From a checkpoint of a small transformer trained on Wikipedia.
Size: MLP 768 GeGLU, vocabulary 2048.
Architecture: rotary positions, no biases in attention or MLP, tied embeddings, normalized queries and keys, capped logits.
MLP neurons of a small language model. Each row is named by its layer, matrix (gate and up: input weights; down: output weights) and neuron, and shows model dimensions 80-207. Each number is 128 + 32 x the weight over its row's rms, rounded and kept within 0 to 255. Numbers have three digits each. A neuron's up and down rows have the sign that makes its largest values positive.
After each neuron's rows, "fires before" lists the tokens most often just after its 100 highest values on Wikipedia text that the model never trained on; "fires on" lists the tokens most often at its 100 highest values on Wikipedia text that the model never trained on.

L5.gate423:084097111159119114152109167205168079079159089131091126075077027131128123183131116109157140157166091148106195075148120091129210140089141151105168146218127101165160162097121120112135116110133090129129150178146102081171142156066109099092144133158127169117171120116140171117119149096147138164166107093139098087159114109106189158137110115106111179125193097123116133098109173149118107107096
L5.up423:132126094180113163114076134105123143117110146142156104113073112104174138096190103148174085125085069149121103117115079090124184115097152082148187141186108147135136135086126121125182128146126143141112153112079102118155083168132089127120163089150097104141132131117136155173108158122129158153160102116154118085128110156185101094146095136132138101138149116147082131066101109117116141094117
L5.down423:159173100100162127134138122118103156158099156124167129166195203139098061092070145105087086075065148100108151175069123114142067166192112112156092124100123156120055118163135155133117122119141138092087143150128123149121144107145119174151153105157162126130094120097122085063126151192131138124117217159087124157103163123125145160100185102167101110115080145138126112180102125085127085150160
fires before: "\n", "d", "way"
fires on: "\n", "il", "s", "th"

L9.gate366:189134107145140138112139046145135176162143131144111129133171129059143085133144099139085125147147180140167142144113164150106133108161114183101154160111075150098151127113118184128091101127160146058117121129124113114095123127120136094074129115209145199073152124120151117098145149152116174115125137125113172114085145063119151142087120154155159135182141103063096095138139115070125169138100
L9.up366:051136143185155117158129164157136141124145089113101090091117141176127144069118157135173128151143037080155170169158084133115139137129129120125133109086068173086149113126097080158108074159163104129129141116116158171109106040102140144146159138075119066100109089054122146132178169127142157109124120157123112121135112155093078083179158105114148149088105065130078185132170163103116127098127
L9.down366:147131128140116126108126141112121128104163168153168145147110148151156174153085165152105108127135126073050160082098114202161167096169144181144137188213064137165136181152136111128112166092159116133122088120152103100111126112209160147059188156125073105162125170151185116111130136202158135155147102101119099122122085105214189150088100128095111149179153102152133129138114121119159141194098
fires before: "u", "ute", "ence", "ct", "ut", "ed"
fires on: "it", "fer", "us", "ting", "pe", "ri"

L5.gate558:121173139109115136121135128155137130143182125088146064107123068123103169138108114154136095117162133039110144125147092129136124073077114181115174192120109159137095088082130119110092192095139051122114128133130122172145129134104109123131132109174143126103094154142176122140168144160094095152166120137157066116133129096135145150153097090179119169107105122156181086127192189144082127156103
L5.up558:134160200129114169146157123152140135052102122113149134125126117129079109063105145075135097100098067105146142151177081130151108132068172078089164164140096168125109146090149145193124140153150071150146120155088127166156117128106085125133088137138116085098132146227152129125170166108128107165087125164132144127036143154079188152142052068123089161122169109143146091162130123141119147107115
L5.down558:134137156100145071117139140143126117066112129155115163153137184138150056115144108139161160143112110137101072145128167111108131145115130081137098099126147160157118138192130169078174116162106140107140170163147128083147131119140140150118126119071113163174122064075103133121078141091099097116085118124117172129148213085114129151065170083112100078182167110120116127105056085105175073158153
fires before: "\n", "-"
fires on: "\n"

L5.gate515:176132139158150107094129122200156131131200137161169105122080141134150162068094146125164143156166103095075122114075081198106180132130131174098112130122115125102187134125109168026102130169125182144094119139110146172125128099134085178158136187168165162156187136117095139132160131124096139121197156146046157124140154180144157059189112184124169108143116133112139137131130118109141152114123
L5.up515:100178100147076169100101084175128129115193049139116141119159161122068061107146095104161107099143060134177101118115172125110103107098064108060171090131157162206117158117101140132141181104136136142102071131125120147152095096175145120146155115100151164178127068153063115150184118105133156125137141113143110125200103114100099125144125137152163170101114169154120083149143132123077105128157
L5.down515:098107157152112084157120173103148110132081151106137113115120114150175217167176111174117141187145172116188124102108150100125173137097169177179081136119122143097155120099143150173105127135089104091166155183165098088115166129135144063128155085157107152115124151123160140089138117199055091094113155184100142109098125129130130129068139121151072146148121120100143129144114100095161088148117
fires before: "\n", " The"
fires on: "."

L9.gate327:142154137137125109124107132081132199111192176119140138095124135119147162101123095169112093120108095155124098134114195136134132124125121156073150176100098114148197169119113072113101151177140144124140177114136178177086112166151162164110155153194119113162200113106138080087129113113104110191105144137107130105119161143119142145126179115155121122077136112156146127059179137112143135154096
L9.up327:123145133133072174100121168139120152118160116132080035064157114090135121155086088149127124117122071167169121122133080158174072175155109137024185118161087168068088120141134149142090085108140095135112153127089115166127145128150089111129115114134066103089105093105076119094058126145162101123130134152105098146130100044164118120195146111114082147082119154187101131106107145130162091141077
L9.down327:186137168122122149158145126122130128107132083139111148147086171123110102146120108112122147174158127073093144081070154138087160110136132126069075118086178165085154078083123100136155131134104132123149110112186129127152127115096131049139171145196177076125183147084071143093118124086125117116092117150134034181092113123099093153130138094154123115128089143173150119075157128140156158166160
fires before: "ed", "u", "ve", "ing", "or", "–"
fires on: "s", "n", "vol", "e", "us"

L5.gate424:170087135055103140097133079150174078122192068107139142127126118171135182119117076161167158127136161140076046104134109105095155082117127127115077161105078102240120119160058120146136149093110126090108155174137116083173091144121140176167138106107065139086149130168128057109135144095111187118178140150145133121103094096162120117213108040131149115143123167107098184144123191090172143114120
L5.up424:151157126124111121116110092100102117133127138110160147112081062171170174081123073124120116142153141154084087128105077119159131111132123134130116155094120104145157109131077168146118119154127120171112151160146066106179125059084118165088166098097083178120067104106130147072178118148105135138198184124104139023093140154145195071130159153150149153136054125102153169167152179077173121145121
L5.down424:149107079135142124158138143118112141119137100121100150141172162175099170118195141165094123109122135160123138109122114126164141204128140156154123151116141194137130173160109099126131172110128100106122180132087113165200139109130096100103175103100137119145142180116149139127109122057152151120145099150137158154119183131122094120129153127168153119092150131116131141005111073145108145059120
fires before: "S", "p", ".", "k", "l", "E"
fires on: " U", " Bu"

L8.gate646:134086130166145171132136169078144052131071141103055127133116095147129122173157132125175151122136149066138161143114154168166129123138128124156186133143084096157104077176157165140205106080167133074162075132075140169145142117089145102122134158078096135075115119110117132139074072162164125147155128112149137159090108090103200106122124107167110108149181122113150115137075106141118142176133
L8.up646:145168073075167144142107130131124092106162119110164138136131153172153131097142147068139188120171119178164105112107163144114135105113201125162120137156127070083115100106107103154128117161125176069066124138104151040132053055146141134148040145154109091114105124130108157105119118106108141213166082095126136130114159108106113144115095161139145146098141141170072208130089139151107135223123
L8.down646:107107146097115076136130114135078121168136130137186110123171103055103116115095093134158106095082135102111114131148102122080117135118081150117098077125164169156120131175176169130132112138109100099196142104184104122125180181142158158141165143113197145170143134141176129102162128147140099081098142127128157083150122138140106127164163068077188179162135101109185101059124129067149120064153
fires before: "\n", "|"
fires on: "\n", "la"

L4.gate710:168122147115171119166105129158068099129236126124089122159096129148111181111142142138152137124123075105127157105163149168114135141102163115138139111113051116202110081138121125124128048132127146135102111101156112111172131140134128158153129114169083177089145127108163128182152141178197158171106144119214119137151146153178160102108117076105128175095166130165111053115141158131191177144178
L4.up710:136114086191140178124133136109124086102184126145135129130133128173140127104178094129146046069129126101138155120086098172088174129143104120130137149165112074105120100154093137178121089102176065090095105147071102155097124136124115135123173129126108165151147125120138089161065091167148154152164162162166131139128133118192152142119120162121115159122098059135100111136125192149144114136081
L4.down710:166094101121145134151178084138139166101083109120056182123116081116090107094089151138072203113117146163133074142148184112129136169141098111111139161136137102104063151152121134111148132147110167143149132099151104129138162113116151131110109145141185124132087129168046165084129144103137088126112148119097166103149145198092134177194122070147152091191131170166130125184141176173114133076094
fires before: "==", "In", "===", "A"
fires on: "\n", " family"

L4.gate758:180068196136137128128144097130073121100116134082109160176064135176146149170103092170121105194165120193148151153107144116143132097098062102095155131151116065183133117126163095159091093109136075150133146176119163131121174170146116144098089028098106209169197125171138066141155106109158140161124118095127114138136066103079126143148118141164130139112157103126117168170150115072149100116139
L4.up758:140127132149124118142051131105143156107130082151096141121101145151113100160122070149108110119105147200147126106121148075124155136134138126099139096126085162142138095076129096147078134134147137122080129148140106120092126138130112124061120136100095200143102115180106087115062107110140173152109181134146133150137147145112063119123141142141182098160148116143159129163196169099093168117146
L4.down758:128182120123075103123112136130202122123111159175098161137091036138132098090178125138102175082083191038134138154151074136181145162142214196112081155128132117076140193124102148127098103128129153129136114110144116128122141139152185105148126151104154103150054148138108160175087104166149150114111195122110127139103186138123143141127159151112084162119112150135143127143080116187101196077118
fires before: "-", "\n"
fires on: "\n", " ("

L8.gate47:149093186071135047189082082145122214180102133153133137121175150120137133085123086115138119148172210114066140120111121129108131092185137098189119185154078141124123084161114139120124153083109154112137150189149138103201093115129201125077154167192149130143125089132164127069168094164101155155095151031153155123143069135075135126141141153109157136122139102140107121076146141102159097089069
L8.up47:145153133142196133132154085139107152103113107109145135099170152180078151098092112138145138105119179135139141129112153119177135109093137176123105176083124123148169112084104228166098075070100140125116163083110176143106115099160066067170157193094157150186113132136131106102105112068103144142105125120087172118167138095115147062111103083164155133137097181157105139110211100073152210138141
L8.down47:118149174091197152129116136141174133126152076142110131090167111097146148148104155148134157105241165117127116185123162126087168122078152189199137119147157127092133106100141119117162096142101166132101193084133131177112119141142188077117128160135151143143066134105107152196165151104120160106119084100133105104130081145136185124120108157099120101153121171156137103137155123163190120197167
fires before: "u", "tri", "ute", "t", "ct"
fires on: "it", "us", "re", "ru", "i", "at"

L5.gate239:104128111096207093129147148137086131176156160095126139147110110147150107168131082159083131114171113116080148059109115098162162117132121120072113193136098080171090116098138176104138107119128131084155231188073164135063110096131121103131087111125119094177111141131158142109159111153084171153135093116158083137121074168116184141101119073147106099060108105092123137163104210088138080129116
L5.up239:068118170111155127100163132120142107120135097189098075124126148198116158108132163158095128129141084102183082133080187170084234139129133123098149097147159075134073106200171125135149123136136150078195103158124143152085096143154187115148115167093130148129102083148083101142113135103077123094099135145119120137161091074159180141140129150163117157114160197075135129166164161107116125118113
L5.down239:137162192106056107189128079136092094127090109136100121122118154133120125150083112057134145111130125145170120125129158062168100153102162140092065120141146126165187134182134191203174121129080122142148117158109236156129130130130074157112135163123100123122127156152129138135133152073132181122170092146095163102103135096098167108090130119170162116124124095135127078212175164116113118076160
fires before: "it", "s", "mar", "st", "ru", "ject"
fires on: " sub", "st", "ub", "di", " China", "ter"

L6.gate655:110071181142093108167098108179114105111179140130160162094107162109165153088095136164112092164185117093120155126122120131176146125111092117089143165149114116198097067116153060081070156176153086141118098143139134155111115196129130098183158116206147173115152156144131085071141107121190106151076122148132130091099081120131154095131142142135125152142150114134155129136136093149118137090159
L6.up655:113139139142087146161143133187127132118156109110101104122096090086189109170131107148101071115154148153134152133188183118197113160077172151097142135072111116148114132110095125176140109171128122178062137125159162131081080106098065105140081148163224068109166103058135119096126100133195134126143124135121145091052131075097137120110145145088209105145164078104066146105098214087175078140132
L6.down655:147141135118172129149114158066108114137101137142131154066122101111070175088106188121131164107150088093110100159102066131116071108166070105134123078183156099130134128202124153124128095174143149146155105124133087133106155147193164163103069159100083167140125144116093148139158153073098148100107129105066139166205150153211074139114126086163114187184121178157184152164133159152086168094094
fires before: "-", "=", "\n", "s", ","
fires on: "\n", "end", "ting"

L8.gate164:183155174130063161132105122141128108121097102140165204099091131143113132203084129160073166107168095092179150144176141149109146157131111122119134146092095136113168096143164088137094093112128061159132148137108201122123133094078100123140188150113109055099126127156166190110140105125163119111072161116173129132164144097160157112172145099112085124098174129133104080193118120121159120077142
L8.up164:133135161097146097115121101142119169116109176099147153154108122157132106127076155076112096127099202158091135128126144098144099165096096097114126060200058159136141127137147086135113063129113152132127122084090108123133106118163158111146132158153063123128114148126162102104111082107145154097099104082101106155168164120164083126151158124143138168105087126090117159112126164113107200120165
L8.down164:086154110106169116109176130114152076134202153124135069088144067096136079099182127101127136152063157127102129076088188128143089117099099134137075132134124119151136191119102151116149164131147143125138098154131073114132085117136128116111107118100122186136126104127143062103119152141159145150197105108123117088098029161112158109082108103086139168116112187126155112063128121139129072148122
fires before: "\n", "-", "de", "b", "ft"
fires on: "===", "\n", " |", " co", " We", ")"

L7.gate760:151097166102149084097008119148166150168131123122133138119136071155135130118160205119139156157192087143089120126141140085090123121099168107135109106086097095164076081128123147072064140156159161114076160145182118100124124100126108129110146137153134123128191168148113043156105165125143171136141141151154146083104169073088161113101124134135143154108095130071094120068140132136146128106132
L7.up760:170105170140123111148134176119120106128174184117118158092126099073207090174141087169091110075132152076216170112145101113117099143128127129225101141153175109126133089091144144127131146161140130118113129132133181122114107130087125110157111100180117166082141137164148137152109181189184157161131171106143130103133149132152135125140106056070135158127118069180140162156146179131084111151087
L7.down760:131133160134215075133129121139101140108177092120145161140156077128078095124137142142143085122193103179147120125112137121126117104170171115171158060150085068146149132090105106168140112095150123115023130119149152163127134140143196180099126087182181132149119171163159122107121119146087124100127173075196116131143129105098126102121121123130163177125123111138084069136122142153098091154076
fires before: "=", "==", "===", "C"
fires on: "\n", "-"

L5.gate298:099127160133076088164097083113122135144145080166104161107099131126136183107121153172125142138143137165086130112076182148106112130134085107134158149114167163149095106091137116115090163195154112139134164158123129143199157120050150118114161125094107154054151075074152131101132122158109115106190114143114123108096142138110143107107178123125075094162093069127157056156112117075163071130122
L5.up298:125177118097128097127135155173129155112092124157115118133121149126111114117130117107121148158066081153109174143082117164119106143092135109141144123099158120097153096141170159146146133149140128123064141178155130131134027109093115121173127116135058073144078121091082113134096096134098073044190100155131142116176147146073156146149131148118105128161178084125115169137168076134133111131110
L5.down298:082089134147140132133140104131139138136146062120167073131116168118125133085091150106091059179130088084079131117190089141105127154095159119192151089111138118121141151188127145126138094091085146131126100162121154126094091081140097144122129108163142122109150189155115110095136143099115137156149194187091110150137072136135067157098136133070136199092087178128148171114177127166099132106144
fires before: "s", "ve", "d"
fires on: "'", " and", ".", "-", "con"

L4.gate164:138152134127131095110142120143092123113181135129182105171123131158155113094114184151154119094146083120146070149101123199139140124090120171135073134121126163169148115141156067184168145135121144095105152175092112065092165131126116131131116098147148113129089187064129101088171109084167160145108140128131135114138097069160168149132112179119165075148091097140145128099153172093156131114079
L4.up164:137158131190127082109078125144125100135117117142149101094148176156112111101137106128196120116139121109151175163106139118167141144121183142159093135118148121150177127106096122156118088194134151099096132163071152093100193160175144078146109068106165113099132126090080143170156156122195192152121104195150058096121114141143180134133104187104080101167123140177059158168181144163150132191131
L4.down164:132158110090104134129067137168091137120108136131157153064124113145115141123094129134121142123152118126095139114156145126053083135170104106115139146144133082143100115139082140152131113119161151138141075162132130136139148126182149110112116220129097164128126143187151132168138111195144103147153189129136158153104127098109115156138108099151069137144148193091186091212101132119076106142132
fires before: "-", " ", "\n", " V", " C"
fires on: " |", "\n", ";", "+", "-"

L9.gate592:101088184122172160125075106099143137156162137106178178098121040204111136103144126178133125150127107181110091180168117085090204125127088129130184128124172143111126085117142116140149178125141135118057145145151156179231180079110176131102111164116066182100161105121086150127139084137111094126177133103143100158207136081151148142136093078096117169161120126063171114138147182143095178095091
L9.up592:093104149129113119163125104097127126110117100143170141101173125151065103151127147144113123086158097050095085216132153157106101120085163094114092117124136075116173132159059091126114185089106105119156155142152108183086154165153105168169112125145150166142194116100137120129047129138170125117162167168182072145183103214097131134137157161153108144112065123125185116127168123123211145164115
L9.down592:103099121195152193119123184155194148124038108125152141096118115155125124167117089116101127113153102056068201180107063118118192128123151138087163135144202136048155079086097172150117136111090109135101187150155092159138135143106118110185163172155079149119140160104115139081112103095095150138189124079149097152139067091149127107101163131139116110107145108102192104103136104119118160131116
fires before: " |", "-", "le", "per"
fires on: "-", "hi", "%", " up", "0"

L6.gate14:153076203169073156155149115148137119141103146115120109163059168143141109133192160164137154118132148097189087151118059127114065142145141108102111113110092089126123142130178151100094101133182020097139122193112138175169213156118152109138101061138097142105147159123183129083164118150143170118133133066120136122163123114114113116072136058129121071155132057107079184149122121154128152096140
L6.up14:140109148153133119110106165129134112091104188139137180150119109117069179093100140140182135095107023119139134079151108130096134131117114183142117083140114097155103135100148129062160114114124142145175090092205126098121147165119109045126124148038128111090121155132153127159107128149092115150116150103232109212103139177132129123152177140183101147088134097126084128138078125158144127118101
L6.down14:168105148098126085143047133091100107140123051079133114104123159160143128171151065121118166141179221140095120137137127152174129165130164159144125092138120203202104126131076145121062099162123142135115174217081099209167046154076167138061137143092160146161121109119148126156131116100134121141123137149055190077152083099151074114137140093114139144096147192078190175073110122073141117175100
fires before: "-", "\n"
fires on: "\n", " mi"

L9.gate243:112145131130146150129066139161146116185123114052099187151096134134119117100160116158128131051152118150085138129122133161128120120156124115096087071150078089176116132097132119124093105172059144115137158112047163124129195160146169164147107125175111125159124109135115091106148096112081130115141162085150129145120112159191156100173204109084145118082126107144091165102146113140168162112124
L9.up243:104137128166120137158158146147103052124102144124136137112151128094117124158119158093125110110090132132115158219135190054118053114133151065105145091146138172133125143169165109134043120077138144142161089133139163119088156141112179133138137092090069153095144137119120155137061151106151052105138124150178107119143106141145124098163141126110110117164103124130148099140133124066134150161135
L9.down243:140139138112123123114145096086172142137111146201128085103126138136150127092076106104131146170067128116180132092149109192177153115108132168111110148134100148068104148136095152130170152132203120153089125165156108108159131080134069093119130125107190127124143132047140105107108105129169139147149103144105115138178156043118131138083056108218124149150143112120136139081129153128142102142178
fires before: " |", ")", ":", " Su"
fires on: ")", "%", "-", "S"

L4.gate214:116149186121088094135077136133108124191081142133136156124149113183087104169165064190072133073159148082119066134070120140149136134122174099125164110068102132147162180158184137139113136112165089143116127097132087169138188106055113097187078095102166093174150166137167131150147108161087153152095210087133113085096067123103126102113129102164109156100160093102115161173129116147133133145185
L4.up214:147125162187131113182175093131188144114124130144130122058132180095132139179107091132072054139117151150172126092119174153079138157170121070149108090129105173158080148134115094098054143146115186156102129114188108169148086127118194092106109145141125191162134081148119164129089129127126097143170114106106123157152116116101132144174190076083063109168176131174129132159096119103023157105160
L4.down214:124140103112153161105082166173112113093197135096078109137131090138104107081130153118163150129046047135121169091149123101160095155168114180137118153153137130135195114117135170065088173205156087101156148097087131104041131201145084164123087149164112128113097127119162171122185117130124158085146044180118134174152146172134110095130143107133136109113119123118123148100175151139161133083165
fires before: "\n", " 0", " ", " 3", " 2", " 1"
fires on: " |", "ved", "dy", "le"

L9.gate548:121064079136130161078114120123189158161191122146134099122143136100170141127161101105098083153139120112073159073099159120121093157136069124016106190078150114198156192173156130119149133170165116124119104153096133123141136109164176149169166134142134107082137145109108098125126096093134161119163123142082134113205145089145104086163146180176127122168100137108133083132148153124139168096151
L9.up548:108073146116085118118144113102116125191125120078104090182120161142059100075104147115085137165126059128075177153097112167092190117135136133143124184147076121118167162176152144143172115156064119108095145118088056181149064027171137135134122163166044177080230145160078178089146122161123180147149096143175097120090146062124123078103114112074067114095116149133146107128134135118190180153116
L9.down548:161160109142158144126096107161126142158133099169150174132088127112173206143113133108134140089170174097173108079112147115142106166157120131069113158098150096129087178083131130106112148089137127153088096182156118086132195141138137157150063144086114083147144122129147113116095065132188104122127142135111173100166089153142177130143142144144180107158108144118152112069123106089106082060123
fires before: "ed", "ing", "e", "es"
fires on: "us", "and", "s", "as", " of"

L6.gate286:152145150137171116123125112180106136161186097136139128154162101127110141111124106136138144088199062147101122057158104141119044112101090102108151120129080128140166162046133043177083126127135100105130138200053186178155100153125127121110128142162178178124199120133128100137114111145169193131135103140140085159139131108151135146164108111161098117115077134126133131166100125119149106126101
L6.up286:152088130135120082142094198110152178140085182164118145142189120099102169129048135132131089082158181119187139095100126103139154123076126131134119100205130144112106104104172156078088135097105112149146124151124153135182124122154117087157159140159115064143079113120154132112163159158092159128080122125153117155166142082158086171115140187173094130095117149110120156157138139146213151116152
L6.down286:118203118101130098184140152087164066111144172090136132114083157099106128146161132145165142090111140209066094162084132136103135144169165125148070176153090126140099066168090140155131126154097148164125113133088153089095141143064117120121151147123161156098071097151109132091136170123126108127125086142146110120083148102077170100103181105124133178129195123139177147128150166138102105087190
fires before: "\n"
fires on: "\n", "\"", ",", " first"

L12.gate455:141183146131147171163143149087099157147142133106122158112084166149101114057112088089193145128085131162084124121130154059178145138188153207118153173124119169096156137123133165180092121126141098116068130130107112103104122103100106120096170117125121134081144068177106091098117087096130165142054108079174093144118146144127076112105117141124104169070148130136128098105150176120100139176066
L12.up455:104101122154098043129157106133151157135223154106129127099192145086120122142090157098146155124116187125077148096106150132173124104171138111056139079111059111112107166067140138096208118171153140111130092142144077145109132093144131180169134156165094085110117124088114121137113074132217090130172169147159167087160110119130120167176104128188155136077234144093090090139114119110156145167160
L12.down455:149159105186086104210162105159187090103147055160160139112133153113164117142074149192127171102167090153185151168159104154144165112117118144129136136137116087173175147183120174172100095066120116097152147123181124115147096103050151134089164139133123174116129177131119123178166169155166145153108121147088126123119129135152115099114070078110092173093149148083140178206128098129107174151117
fires before: "d", "one", "udi", "ation", "it"
fires on: "st", "or", "t", " St", "il"

L6.gate214:086103109109058051141114113222119141110158150071126090100085160100084136159150119143152121074148119186047167152109107142087155096113098140105138190155134111163130085152081168099153139150110144105148089116118142126061159106137099152129217066160110201112099092108118123104142126116164153127117121137139071074123112133174133161120111145111144128071084101100139096090118141105128116123174
L6.up214:165089145137140091084127125091114116146154132112124215130146165146088120094018111120151110132177111078101061040046131150062201134127118154120153170129174183124169166114109107088133161129079110158169110132140147147125131120101193127163122134078135097103122099122065137145155136104083152092102105123144158145097125186087136187129077106131128115145111121145173140135118134113146072147121
L6.down214:075085136124102120112137124115144075078179126068171119193162110161142147130105138148103183139155134106169124120085106140124208111119127088169052132104099133162171166113135110149155081144149107160159174116074099150123174122133137125115141114173109136098165135130152153127209094148156098112171130132144130126133130178102138139128124174126102099089150064112094136045187124131130179091110
fires before: "\n", " He", " The", " In", " It"
fires on: ".", "s", "n"

L5.gate522:114129137104195154159090098146139166113233101102099134123128133114086134119130135123149112136164146149051165132120148189155145150113083115127150171116147144112125136116155108130089078164129107143102139164147108116140147163106081180136131132143180134187136180147100078123146060110136104138127109090090130074144113124071086192094104140141164141149177112101082123142152174122154064121115
L5.up522:118110087170142121102124164126105120110137168123128136120148129121081182145101184136149150146117106068138143165115183098195149101192099112072125136131124089155132151029120071141141128094200108135114069126084139172116133088151124186120122146103087139161153083113095185135143125090047161139130131134134119147109102092212153113146123121140102131140126154104164208099156124086125105201136
L5.down522:137135082140162127145127173122154106090115143123141088104088161147155136108096179090125134155094130090162132174143110206143043030145183151150166168098139123143191095127142114129145087126119167096117100083121097136141122112143159179113113166148114101146110146107159151165131198140134199191124115161183075121108119121156145127151056103144179114101107149056135130113134110109134093129125
fires before: " ", " V", " C", " U", "es"
fires on: " |", ":", "ot", "aged"

L11.gate320:152180144087143115073072153118132089132148149195088180174133119118127127100114111087147136121145130152116099109166099102077136166135131128122074152170100121101211112155156162191133168084171205114118159130138116167173127087122134140121140124164133155151214119183140160079115163069140147114128130152091108145120137189111122122152112095162106063194119134070099123140096116121111107109115
L11.up320:187073140143127161135101148155083121099153168123107118104107128107128079177195070091070122060084178025157135168170176139104150088106147063145080193102155131113111146162131075103106112198136150140166138091089100122128153113167115096154111156093134142163085142113136137124139072145169081128156109077112144133105083136103121128087079134104077040175139104080144126119107153113159095142087
L11.down320:132133131056162178068173187154160125120124149165163100136155091175086104087094140104175122093153146151147149132166119169178201125145100094107089121154190147125172132172155146118161140126098092121105110115132144144061132189127085176090106133141120173157112132102162131144133183068106143163061170094163128090124163188173126196114139115141198108146148134145131120122123141086120146148181
fires before: " 0", " 1", "d", "ity", " 4", " 2"
fires on: " |", ";", "or", ":"

L9.gate342:122105116149151160165094110081096134130146072091155159128076132140116053147141039127193076168184113089115138144151071167120109121096118121103108107144086120098146160158119106087110139158127096117085180162136132143154082165097153122149121113095174153123095113092075118110106114186123178158121146146111112077166125121108153117133190104102189131117135079094068129161079148103116149096081
L9.up342:169098120151097123162167140207165118081121173062071081134143134103124111082101178121124109145137117154136165121085205133135162127116114129186075116166104105129122133103155177041103149126153115102135137138123111109161108162158128122091130168128140110179141158143164104120078121114066147148095116125125052129148090155105122109099156099147196172144083169165107134115127084122111105093144
L9.down342:171237089097157126184153084127114133131197116161133134110109157143125155120132067080163096113123147104154141148147131148153132104095103163159127147100123105119127055105100166049136107147147183118115153125128131154133129112153171078130129147145198099140160114134099109096116115153127156212086160111115106121124112114122153037158086120161101131116092062119079138071103084088172156053114
fires before: "s", "ct", "est", "ction", "ress", "mp"
fires on: "te", "fe", "t", "g", "ru", "ne"

L7.gate411:127147137118119034045073149136062097120122107092153144127093091118151150113134150166138121151169164140154108118083112218062149097067118183071120177137130154168120111076142143106145117097139151077143157181096111144099107146069096113116128117159071183130161134140194114076150102133153122139151070134068102096118116110105181131149112157116164126085181128136141134156200170112110116142120
L7.up411:115105102067113135135168148139125103102057158057150068167121169146117084105115092123121158018154076112145142065112149162139155074113144104121133166160108101169100141125145151111152149123041139101129138184121113104105095044096139106061109160156151145128130110141137140159144152147057166168121136140137150128177198101118136137165095108102088117100132040121136099099117100137118120120098
L7.down411:098104133107126043142105131217116128089139148103107130143148124115185091083133088141098117111157141130133128092114083157084149146098112122108127133111123243177090130088126130041127142167076192081130141122117134136122111120129130113082181131157166172189190062095163149097096124180072175155133163099140160140120076109141140150151062074124151157139147125150055194127148121133142172164096
fires before: "\n", " The", " He", " In"
fires on: ".", "==="

L8.gate285:152114123139092121160095110135106093103146099111144120135141128153182116073153132132134124139184147204113115128114103181122126076129149158085114157063103182162145150158121203115175183098136099140165144162152130134201134134100125109140139095168097100131087110169087132161115117115186160142167139137141127051110134081098145066192136075093110144144178098088142149132063145124156078089103
L8.up285:205127120152100179156113157117119126100131131123112091200142107165168162130115186120130130158135112123110106219099097170170115136131119098068140117132097157115145096194089140123116141071099152146150108112148186151111123131137148129099157140114085146114107155063129178118165106073101099131167114163110133162158123047071105112201139161107120108128121096054164132140143069118129113114100
L8.down285:147116170120147127155136069109082108048134096141129145190186158175136140160180142113168165103129116105082113059097110086119168105164158142131158100091173174148141161167099099171106112061114155138241131086151148135127084131174121077112174140119186173043135154115131139110147097066159083125142112128095077143111168125102131088164151134049164154090150135142151138153051101154087119143127
fires before: "S", ".", "min", "t", "n", "p"
fires on: " U", " No", "U", " no"